Weights of a small GPT-style language model, trained from scratch on English Wikipedia: MLP 1024 SwiGLU, no biases in attention or MLP.
MLP neurons of a small language model. Each row is named by its layer, matrix (gate and up: input weights; down: output weights) and neuron, and shows model dimensions 64-319. Each number is 500 + 50 x the weight over its row's rms, rounded and kept within 0 to 999. Numbers have three digits each. A neuron's up and down rows have the sign that makes its largest values positive.
Before each neuron's rows, "fires before" lists the tokens most often just after its 100 highest values on Wikipedia text that the model never trained on. A number after a token or word is its count.

fires before: "==" 30, "== " 15, "The " 12, "In " 8
L4.gate549:520453553444506512507517575446460540498522572441433536490462511464469594475437499532488541513485514483445384452497426537519427425478433451484424542397502468500455463427437542525467583531508467452539511482530444505451461485484535565474529513565568455516608442405468550462434483459510525530547429476464478527409501535499543496512472497537459512486480493571465482529463509481501470493569494494501503546545534475514490476436474473512534526420499588526469474474523504431419394547578422581557452494565459554510479484532525435609423522504549411493499573510600516465450473491467452451518353470478566482486523425448491554470496445478426454571498587444599561465380410441524521473532435494509495459453469435445527537517476591473450505466542456498494470525511501520379545466514546
L4.up549:537450426534554499461564468490505585512514570472511437524415423521475421440483515525451506427487497481562561464553394497491564500491447468504479499361507529511508469501496424600555585521490468539501409543452526488515514567594494530420527564486521494519552520514465483455544463598455507522562468473450473443563482589470514518455535575398519461435491492517458584482517478496397484529528533488499526454379404514596550529516539491538415418403458505436507535641512540380523540442500471393438465587474512546572478443416493515596454568621553506443544525509484543591440516457419384451552573451503482549518499407431445451497523495488514456479477439429517473520443502447454503565475405478417495429482515426477497485521513519472574472523544488597451502472479495488490471534479553
L4.down549:480458485557425410484562528529476509447489514465584475487501447475574487565440527552610577478443498520504491416515665510567482497380395516465491366536463509524452504530524483529532503536426597539618476556507404465488565559542495529535525481491481451497431486547564514512491509477372447560492502519567451530477478566534448516500468453424523497415454472580742465488356554574541491505504460471529537464458526447508496580708479563568498469508498458449579558527450558477443579481455582558479489594510454424528580467513502512494524569544468504533418468471596476484574430563412491557593510549510505542518484436460521515461427480465586506526482524448522419483573512491504527471536541432507518546453457470520481448635558521516544494558557584486505526438491501541480507416497500

fires before: "\n" 37, "\n\n" 10, "Green" 4
L4.gate915:439422448503448578560498467489575408544579464554559603458485457457505503493469466619550551624469516550538515485603501427538542557403528433562519502507556405487500517431596462474509465485510503460515535436561513513543436496447476515545546540478518489410501477509516494530509616552542505424511475607408547535442513412501529568489514492528528465659476553520490514425440391506478487478545545416493479440539514463499378446510490490486518506526455581417465533545364459466566562574540558484415479519504464424539577607400492488494504439515468499413394561548478418501481512555497504470592473499395465549582494527517477439437535547520552491464517589487503539510474536429541423522509434480532485558565467539524536445450424503487552570449464478438518423522538409537579569450505523
L4.up915:572515409520514508572528445429457443517495545595594502494494558482451471503534454501428482619531506508503391554559447435433574509504413517507478456551432523465477442511444509440482540543503459507510441530537435518595511590519513500444581543458492531393548477577488613393417408508502481470556510549522476595527422513413509505508481546539534517527562531497473500490473545516518579435445467525504525579537401544453459510565549399495478474607494595466439554455447475495566487504547500561459434467499470553440512515479476476580501596524514589405500555485525343536492437502486495506444499458559515446447438485472608519503405491590553529605538557482511473506594486412454454484494473537530544470549492557417535493559516506477478465449510460488350542425514501522507514456576377
L4.down915:481526467482443445612559432495466494447506481672459457455459558522532461458568467503488508506463555460470356566439467490514519487557464456540482444529508516515487542482558502533450583441474477553566533498484380462490554514508524429588580458597563540436438480568492499483472524495575475504521574506521496599438460506479476380481499491499501583576467497456551527493474560466459571393529500506541432490519551526551504466747457505531536508521574466488529509504498397561545433526620561396490411413440486550441552542484534530537601541522599570458451463497558420556553544465568423512556507530570488568312485508533539460485501438480534502531454422463532549489527548478493423433641514455458484505450494572420627469469559471588493583417425507558478550519514549450470552549470448

fires before: "\n" 54, "= " 4
L7.gate716:515454387474492464431545534470428553450531514487477511519575489489467521468507588565521452484454572528470571500494471565520446540545559459578568525421531403545538479443565534541441562478460480546558450537517486478501500634527570459537472555476608543426532490496508477521532565589530478572437545399488563502481411542545487428536461537481520524566584424365499476481573495499519464493475472505568402481373489525530459501530420584562500569562468466494484645525557531518538496475582564488509439559553485512548519457515461520468495448568485470456452540562620406500407531547445536452507499606461605465478501529531519482570492454408501603511428436522517478554499434494494627405554461443433480577495528505447495493489535464459469464497551497597452485496489415586538488451478535
L7.up716:473536568495429487532438518473538557516509487566507518489494438475485545509537437535505577523478457559585451525468574619475537447569532485504516420476501505468385447459522481531492577532516501516532532573505498484459456483506574501447461470514537513412509444591544480450489463537501440541448580476399587394412475430552508459552389629572522495504501444526495568489419616487382569377505470427487494502486479629590452548547549543400444482492502500563578474476522438548567484460567546437432423467573514523557495434520511543517559604511456467513479596543483421448601442548450566474483514493528541549478515401411462486505445416454485546459400529436478562478462477457486457514435522518535478480434523521499509477554564516488563478491567498527586516550520466522487412551490519
L7.down716:441436500568424532456487471510512524546466523536542441529476495483484510422514490548520607606511458474434510548511555488517528565505438452458453516451428511452456471503513459428427531497542491553477572509465471441496562373422527436509443533531541448588515543484500547471553476566462513529548550570451470397515502465504493637410571523427483511377518453557697433508448468583498477465582469523505493494530554515497452492708551578504551482378590479466559449457518506517482478519446494453428505455479606499550465551550537488498471475521533550468576496566528429438579590523441510522580487539513436520413535493551471477503448529456566534454489481468415526478517496539454463451515507511406433429470465463538508568540450514551576487547553600558471578580486473529432558481518506

fires before: "==" 19, "The " 19, "== " 8, "ized " 4
L4.gate736:465527485487517453536531425481503466476459595481453464506443466520370468506476469528509553571457508498530497487513471541459516509524524519478496522464513552570447452376528486523486601465464457566511446467385452479567471548473456565536509471473525495504569585456500524514418487534592461495439528447425451562528414565428480542396520568537536503422525534543431512464514465499473555518520503540519409503605431516426539432507444435504508502464412579452502436515494535476391522479507574536463532531496397470516477511528514535616511531539519495535484484448528452459388457465518485418564471512551523467505561437547593504501468510562504431570590557484658527463520500434443505547532455519503537419490481561474474505450527491481501467487466511539475444358540531509422503534483532
L4.up736:527517526547545566511560426495590525476488543528496508499506446496483425520513558485554514598448597407505512495521524569411431514571493590475486519568478532527452503424515396558527520542449483477424432556536497582582515577502483575477536539430515533448584510519519515431457521502523449533547475491454483449494545520486525536453521539509439463542491512571475490482473493490455547474494560518443486542441399521514516487523539490433545496358468478445521449470547506591534482547539506445479411482443439458569622503513475425528552481474547496500554547418525478552446462520422397479556467455480580436531445468463458492591495577504543486461531541441611460497499565409437554522528488499490568426515510511510544476465511468507471517502569407463493460444485519482497527509426464
L4.down736:522538501472452514479509531517545491543472517472495474473492556473501540531494517448544569491494526518421459494508615443532551483461357573559545446471507492672539593486575483553543433487400482524488488589546506466588557513524490484526513515480473494436519490557448393495480425455223379571556465481504439476539567500557540458530542470470486512436432417572821512533438466496477469411570546592461513519459527501529445493744486449425488526468471465590475420471568597568505592488445442487529513514442593539556517461511549487450524495519499440527514502500513489509566479539393479521544446458530465426539484489537523554500540554537590512531493491506533455436473573522474482486478542558519544582481462414457477495583539546507427482528546492518475513518435568538560521504544479

fires before: "\n" 74, "\n\n" 22
L6.gate271:564455533440483508553511416489529483537586549535480545459466441487556441500535580466501476425447428521437565561544497418482487554427492536504492563525484477461520484462478562562524499501481480459501523476571543539410566542498485463598557484462438433500470514418468576596563645515541552428548518504402560497519500462533455496527551557624533588484479512346517458499462499427514499569456501534476417440540488494436457513529468449561588476585510498501581463436521548501527565512508641525546515437482574457512389516578473508511512434507541477488398378474517487619472480572489514502506468555473524538437544515527469478438426512504540511527510472491427599474411445449483426513497447544472564454435465439507467473493467492492568410423472480523475520591561507476445346448465440
L6.up271:591506416568492442521530520510395544563523439525443472565473493589516493445489474542483456521517478463515479530521525558519502553487469557499499600491503538494456506534511545476525470441587441476543532477516490447437429533508457527432547462495483485493541485440460524473485489559551564475423463572516531515531448531469449404538490474547502495545475508530492502497454440478483468473461565465529512444458519534447486557551485439521488506431476508462557502522503498516593468566549466484576439422488493463462459507491483458609469505484557612477514571535466444598507433513527459539498499527539480366562470441522442530420476459374411487484439445525486572527468460490478480561403468479508530508534500507438460506491559413524454526511421435527522529513659490628520483563459463
L6.down271:517491487536611509505466449533523516378503453432415504500474510483462445541514524521482434479492526505471460547485501428573442474556410526455548466457475460504506511548430474471532440456468515505419526306479549475486534518569446463462496482560519486556390573476521452405515532563529450537556482472452584497457467531507427529455487496532444497511462478511682491380547498507616516683449502551402452559649516469486435469596538504536526459489426493498454487561493507519498502573518479474538515450422486474552513518575569533527536497541544480512476552542530416541469449477517516551493443585498589527358507461465456520490490550484513540364510478493411456536485491422470472579517505490493491454545524557500547443460449558595400484470461576488500396556485408573414486453538505

fires before: "\n" 58, "a " 6
L3.gate101:562505501382474533473445518558459582533530545487533522447448429457584618505506432496484511507443378562514531576453432479523487457543471416513504492487502460428474520559521533592531504410582532492501505473470529432497427567541533453488496436528521507550517617464437448509505478459510549455463537543593579489440530476457479393424523542431534428417534507366543475532499538545472408570553511586498538492453477456426423555460488535452522483484433559507557569494499444486536523491513491470528485562548455528538505519551410433553448423410563463483413508454573541471386513515527539450503468499479550557468487508531491465581514479486494557589550441556542538590507447586543554517619516547516518537567553473555542512502519607414502546395435602605507429558488520523415479450473482
L3.up101:549590407471427565414458474503428519474566487485391416451461473446487541600533380541508470436511483489531470466510582529569561497522606433449494527464502493455505497520445442547484534476523509512530519474515502507507438475514539496492481482471581492533495521530454477491535489498393483473514482575548586520372522426536483551599484541541515364527499515525539509528410586427362463492458448396500462502413455566539502521452551496511392572448477504514508561519439552463473444472533483487455531458548549581459442548455502418508454495438566480475489611455531501546455517481513447448552476616408490503505522448386484530479497508461457457455529478459523497635518454434450453572461481434525478466430498436518476582537439396519494512465536466580426395441474505476527401445453478
L3.down101:469510589585571452591424507505568517482456518524560519606516485403447522458533556548479633495556505494452441446478632558452563510428481465488504574490466600533537476405557563533551469484416569534557526527509447465455504565488431480564487516527515556497533397512470452573503525525574570526595515449365487408579476531534593580571517469490439585515465449609441511522478477528476472494406426480571419573579526534491511553548441429515445482535440525491589494426614507457495528503450516550517539424471504409553573577432555670534485475434610543544486428557481486509529496610453500449426514469544427489573524520511557618481524535427552495465471572475486467472440526480463517480502483459407460602475458512430539488591514537536431392570531430410576494566484480486569521479506471

fires before: "\n" 94, "\n\n" 5
L3.gate903:532556489402448445447465462483468575559569512509543509483422501484481521462576434450522499416440444411473549525465500455557605460462485481406609553495542500486508572459463504489513543534523550432538437495500479454416427438453476411564487591549488467485479409485634530513441507513560487523580547526506461543497520459411467476465538541555489574517459566489479532452512567476480440473452532440520501600447422486461457560547573542445455507456534552431521485507479420474443392562440484602475535529548477608587574542560491395593499425470474523545543434413465506577480464589531491520515459578493553463623462509445503540498494461454511503432562542489472504542496480481530456556457486480506593488530533490355523497488383429539457495433435541536442461539529435581428465461516581
L3.up903:518385440451468427465536561502472598433529489536530517398512492474479624538561468462551474512623400413510557559543414499518553541440557531569525477454515393510483481431542475479518493576546473531573503505476501484522486502573474439556550491513545452436497413489562521506547471634521463497421510551562593568502502547466515479480503512472527415516540462417462477532529523427451519465598616483470458518464571568480429524596486462570474565478547515488466526551433464464540476490450525576486510564506438446589553497388486504453504432522533428497452547458480491481499458574521483478562493513503439564493570558504400567363498433524484578446507472483438480492522476467467428500442431485474557532436414494488536442445390464524517534430502543508423443480499474522516502410543495
L3.down903:417524505500448543557538482557474560545512592523456494479458419580445492503611530458534541460536528419493480487559494515469577524508376500482590505514393548502565499486514495491509523498444578510495473518504435524419470472476492534437485583570443539512448426495467554551452487544471482462602485499418476468466532487527554550526500547539487487536490490543710538510512505511495522540496406507536539507494506484543578527495625443446529500471507468518534414484521456460494445566476526502515451484507449540484557583546587479507490467475581450508533526521544445544479477503356543480458460454462502494502402460521489426605454568514477604393463547458490549507509630463536501536497466479552473439543503568498557524467464429519531423523507508506565492566518545484492466462518577

fires before: "\n" 37, "\n\n" 18, "s " 7, "t " 4
L4.gate796:489490512501548420426490474555549458509460455536607518555461454549517477501574522527504531589507512600537531529540544503462490493413464527501526475546543481451539483489596547490545516512485444583495527544510495524466536514447495465567538520569521539515546482521498495529515532517429499455450553459458555568475501547502430461579524500588518543565467413477491572467526424522469528489488548487509337486560568558385466491501495488513519431511534529499605509465568531465498484496418598536573482418538428463477435444460538542496607382559505545509421473613522441605411511483520465585553485387441555450478524494600444419490483596465470461463538464494549542476397387459496437489506431432509541512548483470577457463476605453460545532474586478512443573519503473451516525525567454
L4.up796:548496455477466519558514487500488510504519480508564498485559470471446473439436518470481526431564476513465444603577513537570468546536541516485496489492474476585512474510343592417473539497546431520533614440487475437489496565509543495365581470525588449493451462521508547475531387536569505532496489462431575492602510462482437486468466539518496469512538523473460564490489502574516562532527467548437469585593461456459495582559513540529503534573528570420553469432475474440497519547520537572463541486488482519531492594568495479434444446517428564504464609416459479390656412560497541435487479494500417496415518461501501511461436511481482465484545459573483553466542460495470483519456487408446523572419485581502560565373513511462492504492446513493463558485551434547469436518467566
L4.down796:499518491481466594506507459617526514501479475528529569481475458519447535547562471548514500523517569485514470521442571540491449452490465529519596497592477468503568529470558419461500486445501523492526482397591486549551490523498469489613560490668460551564523512525487490492530556521561526567538566468408545443383541507608446409530541521523547526578518461528470513533474450538531429492478502510612502492504500512414450484541404459476534545525590506452594514556579467465461489506492542537451476442565580508460390441517623543490470561371581543508523484563448458649448463504576504530568531507473555576424513474572520501583534444491611446516544556410545500512455469461550494503499520437461583437523508527514489505546536422433479492500537507595473559551574501550446514415544543